python train.py --n_layer=14 --head_dim=64 --vocab_size=2048 --attn_scale=0.135 --bias="none" --tie_embeddings=true --init="orth" --init_std_o=0.0 --init_std_down=0.0 --schedule="wsd" --decay_shape="linear" --batch_tokens=65536 --seq_len=768 --train_tokens=479800000 --dataset="wikipedia_en"
MLP neurons of a small language model. Each row is named by its layer, matrix (up: input weights; down: output weights) and neuron, and shows model dimensions 112-207. Each number is 128 + 32 x the weight over its row's rms, rounded and kept within 0 to 255. Numbers have three digits each.
After each neuron's rows, "fires after" lists the tokens most often just before its 100 highest values on Wikipedia text that the model never trained on.

L5.up848:085123118072175106140202163122181143162140136119123143071069122076111120063162137136182104171144148106167139131080128087177140137143092129159126120092130155101127081179094085113119171081143117058161182078140140218118120153101132075128162105115087108113115130074081116107145163139099121122
L5.down848:177156130125098138159135093079174169132160109161121125166134095100145104145145093144094135077142142141172160111179165168138108136096093161117130158092110117159129118146082137115102136203118188202124074162118121094124157119169090115168078139113182138119160146072173127103172121086137105164
fires after: "er", "b", "it", "od", "en", ")"

L6.up422:115131077158189167110123167102130120177145077116127162084150149186167164109110099131210097133129053124160217083188087119164122096164140129157133146072123107081098234137123154096175119140134159133099113143172097099190081108157135151153040094117114098132129148207159123143114112121118175114
L6.down422:157185130143100146165136079144146145150099118144103175178129138085095108074098164112105092143090102173141104137159116145072085130162122136074118078108174116159143154121077099096105118163136120165120160115134096154127158086091148141120098099106168139112063138131090125107189138107157165092
fires after: "m", " m", " met", " can", " at"

L4.up691:138078151101123145149126102142128139127112130189199120145116178142129113129096161125133098111119163076122168126127120137123077122152209078106138117109072095213083174058183121121168140091149147117070074173172146080164126120178142134114134133160105104093126104118158173093071144126173123080
L4.down691:126140148177127163124111082155152190104143116095170078185142158162155060156174107155166144120166120078059190156151142185136171156104131152125097160089108104101149098132086101156105095155130139135106167114140134060118094099082148160154123130145139136140133107102057080128103186145127116131
fires after: "ou", " No", "ic", "o", "ron", "A"

L5.up623:175102062079140089104120082116122182163106111167133071147127159074172149112113102153116125163105182139099108113162091103146168127122112172123077153121158173133076139146136115132157119111134107136189151107169135135106085134139141137144099163110156182131084106166175184132149122179120138106
L5.down623:129184152070124108147153149149109125117116142131076117118148109178145142089168104085172103075109151180137173181061125120125134121095141174122078101107129177176082187138202151126172135087211113130135083156134116168121127149122180095122156193093159097071131160138076129112076154141179090066
fires after: " in", ",", " to", "6", "ra", " as"

L4.up537:138128200179129134144123159127104149159143170169155067107131200114109068130151071117119163105175113135156083096188130081135119128140115141117126114134093116177134153063186118108120077133143107100131114131143086099172136182092114131164118090153139149141093107092120097172124136126120147152
L4.down537:106078108135160166139202082144071104126124074118102107162106090099109125090120189120164126108140074141166102127135136098142144115143114077086092131160194112170086148077122116134096123153140107163111137097109120153132181121136126175125160100134136117137048125171148124096110141178146114152
fires after: " Ab", " l", " un", " F", " L", " Gu"

L4.up516:173069154092133120136136111152180166111053064132100134116159067159133158132148121133126076081111164141188124137119186069120140142156090123120138113055164147154124118155150126134114112125139154110142104151068114131109120126165106167179121162126134105117093138167151125174149116129103150095
L4.down516:186137189165117120135120137139104116114160166161101117150112136215141109151150157130170213158142146113165088130125111111120122177174111111122125105109103129097098044174112095123170081086119168052111088130159172133111091144115159135133145229167072149150123120080056123082167137104165144091
fires after: " K", " Ch", " G", " g", "ch", " J"

L4.up266:060153088180142087101126183147108156157096132108099114106151109076090120138100128119120104107192107151073165112088106152169067144142093185096139112164148124121150153085088114100115084094162120129131198179129128120188177217138180097128122129073097169115138168137148151114092136118133202109
L4.down266:107145138122161127154149121133149143147141125127109162129043123221155117130132119153177149136159066119126105108174176137118079136075100094048165145149128137099144121132162164112120141117090172118135120172103125141087178066120113147167118047106106159126178145191167123111135128127132071146
fires after: " Bar", " st", "r", " Car", "b", "ar"

L5.up672:164091161081139141129083121123110118108120079100101147141128146067095104104134087186089080130116116132102160134086108122122076130141119123134116144164128119135136162119140154127049170158052162110112070095106088165124110100113071087100152166128100151146148128162121176107143131165135147097
L5.down672:187105134131187110116171087132112139169142125117156127135136114148127108150155133148123157150179143081207172055019152116160089095063167096188083089203081096158084134149147121115100108102087139157113122143099109150112119135133152105087201085128046164171154150112119101140105186151107098109
fires after: " la", "M", " em", " m", "m"

L4.up927:108094045136106094143110124159144083137109137122073122169147126083160137120157136088122164167182128170124062142122146160117078096144183145080123140157131153079146191144145120104055181095097128145199111086113101136135173130138148153128104131150130059099146076104084145168104116158115175159
L4.down927:150170159094156151163110120129096107079142099161119095153139132197131113128084147119157156088122157132163180134131104102088079138149129152159163121199187191105183119159161116117151075096106150141108104083139087172178067169136114124146147101116151159137121168154096081129061145172134121097
fires after: "re", " r", "l", "ur", " var", "unn"

L4.up557:161126151150145131102126098087165153142116159074087098129095030150124145016121189117115106146102138089183087141153080076078096157100098138134123086136106119114123086111121079127155074124146129120116143068087153172126140177125115102139128166109092104140165092138102174107136141150107210137
L4.down557:098100104108086070109111090156119110153196144186130116069102120095134164185115131172170158107150219076172185106127168103176120146106096119140093120160115155148086122102058103137117136134143081109102109132144126095096121047140116132160163077123105132103160092112107111161108108124068102112
fires after: "en", " B", "k", "ah", "b", "er"

L6.up329:113206155135132082136109096149091080127126169103114192132131126105070097121138072173175069147127146059150161090122099087151135149096105136116133134120128125191115120095079148118151115097131132118133113151156147107089122088087113117129113123149082135113119147088133139112097103134105130191
L6.down329:126156135095155097123115085101091146054131108144115178165111150143122126144104111140108133147093166124108091126093103154158116146110151106192112083107168134115142111099113147136118068184097103103108096137138158152106094086193103095109145117102100107128141192140140126068141121049128108129
fires after: " ", "–", " /", "-", "′"

L4.up2:166068046126131117114119111116131172104116121140105155102156135119153127115110088085120166186121124086103164145167131159140179149180124126150092147151070143154101128125192143125117071110129079132105121170138129110136149086109160160138113218125177137117147106145107099136112197100115151110
L4.down2:129082114089084112116133146139177103109113154145152138165167133191142092199127146157088118146146133144054141152156177121161097133188146191119124197122103114117162201172107108161149117157171083164105129093134088103167142053146110103123168092106111131144141070107085109046136130089137126051
fires after: " L", " Al", " Le", "l", "L"

L4.up145:055080115142138131152129126138157129130154141141114087169156212127119076116107087107113117156153084140196123138091140075118136171135184111128151143129126120103123148200150066168071166160132070166134097133181064129134152151178114140088105172118171126116129165067127160170129142183128102134
L4.down145:156113124094134167138134046159127122119088135136170179120145138135098194134167128156120096151218091137159174162155107187120103094101120118145110145121164119108112141075140145132130139131078108143110182105116160172187106109145116110060144111108120138162105163182154162079136182189129111165
fires after: " L", "d", "l", " l", " fl", "ur"

L6.up134:098070124158180148147090143155095185101128116174149097137165202119070096077097077091114113157097116122100073147061109108135106122114159132152149109086123103060104156144110136129121169168132129169135092101098170149194089166143081159150145194121135122163135197148130111107144119144090108100
L6.down134:143137098133096119184148128150137098085096120120116136114157088121124100106119163151124148071150145156093140152159145143110150117083135144090117097133128163152084140154164093123102119095114161145196070123170112107146183177132122129132131083151147048181150087129119150097101153190120109128
fires after: " l", " L", "l", "L", " s"

L6.up730:107127154141153122133111184130110143149194097164136101104130100149124139136128125099053153109124109168141092141122121110200107160177118135102120163202101154084131160160153106086129102047130098120122096114157144130108153072194115207079113126076131159105121165119181106098123135123055155118
L6.down730:149087127139029149142145162191086148078158150116151168073143124161112086133130120099119046177129138075123093131154166140105156068109142117157149095136097144078100165137104146136146151148135137121113198116160079100167089153081159115157180129093135187202151119080159103157129116087131149094
fires after: " al", " Al", "re", " L", " there", " hel"

L4.up741:171132089160148158152110172068064161146098131085120172114112101138120084138117128150126105117103187163161133154132155117092138199185112165079111167098136165134105157209079149123162185153101154114153061182080166136124168163155148094121132136107072115117137119128076128088114073105131106071
L4.down741:147143127167192114137143114085171113162140063175113154183058132103112112179093147160073183133187116118127048131112119145146122091135161152145128112118117130097133078182146137129121133116120083090052169135117146141112064118126086131168094110071207097123099138126167070086160081138135185155
fires after: "b", "0", "S", " B", " includ", "os"

L8.up225:150153133141114087119148120117118167147124089113055192112088088142141098159085061165099150121140115152150163124113082145122108123144078110118109145114156137164155160101138161148146095107162134105154135132116121130189177087149113053123118141149071220180144143104108129147117136105086070141
L8.down225:124150113091158115142147087136149117119107105116119115102095136110078128170089064091094207127097071175136106144162099168172137104144204077126111149097101134123135145147108127134165124198138116125160126164119143094116134148157153160104071124094089132141144149108138123171161114108097137031
fires after: " G", " F", " C", " W", ".", " B"

L4.up438:187109165103137079111171120091143151128182091117079071171137143165107152109115152066072140115104148176122118142133078142130130094105171144089101126128166155134178164092134143124112174135171204187098164185130083083120140171093153146107061105139117122139111116172102166148212153174138062163
L4.down438:128159102099100084086090178182174132118065127095180067123093179145136150113158139159157061155116172125163117162068106128148132068130152181163104112160120175183113209151107068107119114073133156113142114100152090137190082105108144172104133117126117065059165141136096138172091165092178084133
fires after: " l", " L", " T", "L", " t", " p"

L5.up592:172117119145103168116085091074082169096137103102139112108146179087143068132125096113094136059144156150100141138130118121175065136158204117187056103121125097162121144134159135124129135112110166103140087161135115109133097167142081116080126115173135085148129177132126190189115157106161165128
L5.down592:202072124177115095115158135137114102129117112159091082097076188137137161070185129128139149148084056150157087187158121138131154118140058089144112154119129133099106158135132118094132133120161115125114127189118137137169145112105130146128101137105079075091105130112099174147093120066126085111
fires after: " M", " T", "le", " was", "im", " t"

L8.up830:091151108183069124117166132062123158133114089078157194122135167115121074128116149144192049194128155139122133051152173121072113136121114099129086105130111098060100136156114122165141129095112166120097091153168117174049135121134155090115112103174152173087143138188110170156114118115136099091
L8.down830:173120139149144096128045144167058116180136157171135112150161151084074145081124113147109089153126141126163105060127099167138171138106119202076146092157133146138094146117106155107141069116123100101123105070044115122111117086099180120167134126099133104095172093117175119107122083135142165065
fires after: " |", " (", " at", "^{", "q", " m"

L4.up46:071076136137128184079184195184138140097098152082094103085137126088162178203052153099187118140162115134115154124085162132115116085095106106140149121186119131127133134111163124116089094097124111191080154136101114086165083129117104115140129102126082080136165131078076146174107127149168107141
L4.down46:147122106167110188168123127119097125141104081156142176108174147118150171079148156173162112091082155142142169138080105146122176132168141090127161136087107138136142166121136085110152172154104138119113107122142156148145128125109096162133047141153093123104086129098111189136178096164198147124
fires after: "r", "it", " h", "h", "red"

L5.up822:150104118195156079134122089148075145094119119129084129101133130139103077144108118135117149124146098094180095014123110148158139127134144188139171089155082166150155116098120183161107085137115135129091124139142101190111154119129089170138118137114126099091154108163164146229123067113149142160
L5.down822:124144129144055104101095100103138101127107168201110147100141105162166101123117126159141154122132128138115111118072130115130104153162164130205122065101144132098084119172139122084144117123114134109093121095125114098114114091126092075156129199098101187177097121152107145150090125141164178092
fires after: " ar", "ch", " Ar", " G", "iv", "ig"

L4.up901:207093099034110141104124193070112170143157156113141136092140144120150069147169129112126088132057127136125059090117120183083128102184161102107105140161102176152083134129151116180116156086098101145121184169099137155144175125087067071104143151205112114146130102146094165084144093107089146180
L4.down901:171122094085153112081135109085131168153161137151108095119108157141105092118130164138137149166108157117157118155082157170150197120086185160102094147148079123157153119117194157124063086080072121159177118115149135124124110160042173053135127112154187103108143095164077122135136135124166115143
fires after: " T", " L", "ar", "ak", " s", "all"

L8.up745:122127206148161180103115066134084089141154142090126144088079140166111122177148098145146165111092153105108150087082038119128120148136189146093092098077089193083098189099126092149161128134100080140139125134182135158119210105163146118120123187195115152094098108120118139156106093145065144132
L8.down745:140123116093130159121169093177144117160129139140175101110146204166112109174144132112123120090186152082104171087128146109097116120152108103107201126114139124167105154132143159121146090165121141129067134161064180110091123117177090159085118102158164129123110098113142128093081144125139139121
fires after: " No", "ol", "ou", "in", "y", " a"

L5.up755:075137068113114181125111084093108126135110140133103134103148118067137138077192052195146138096098132115214148162151141166135157107102152091090082139077112072127166099118111118161061071111166119107110139124104112147127123151159116111133037132161141160075098191121141174136098109113122157148
L5.down755:112141154178165153134149084131130129108140159190085144112149113103058089144126103154156102147088138145153164169053108078142107116152140143160099155134100134172120168149085137178134127160052155122131118142150136142126156134176175114075125131119146101080133111164090166065136121178058111140
fires after: "\n\n", " ", "\n", " (", ")\n\n", " /"

L5.up266:124146146112124158090097125105118148130170133135141073072153155158106167126086126124098104170098070118122140147083099091152087157136187100155130064101142107168107138137208122064139110181161105173102166086121071119143151115129140092056160097082156192126141185155083156133141210144161137141
L5.down266:116130150131141202048095133163128122052051085163116142140101157136173176190090121122136116164068068083092125175183139165085137149128185161053091126073081111163140144082147115133105044138117103169158133166098099117115107128112144169145175126149133136122129192125175152146116139163143136130
fires after: " st", " work", " l", "ict", "ol", "l"

L4.up53:126176095119157131178130179081104122090122127098081134141193111109051086170087141125125208145155138184130168099109113150125170110111154139098101120100140207124094102111162090140143109143076142083085075127137116141129128117171119202123154142083123080163187117130100109067172185151082093147
L4.down53:188120033167099114153156077126098108106101115198120096104135073159111109162154156097158140187125128164127134142143112107160130130128164116129146188170170129080112095108152120113141169104109085168153102109108146094173162062072155151079116071110127132119197156101123138062103127134153107112
fires after: " B", " b", " H", " P", " p", "av"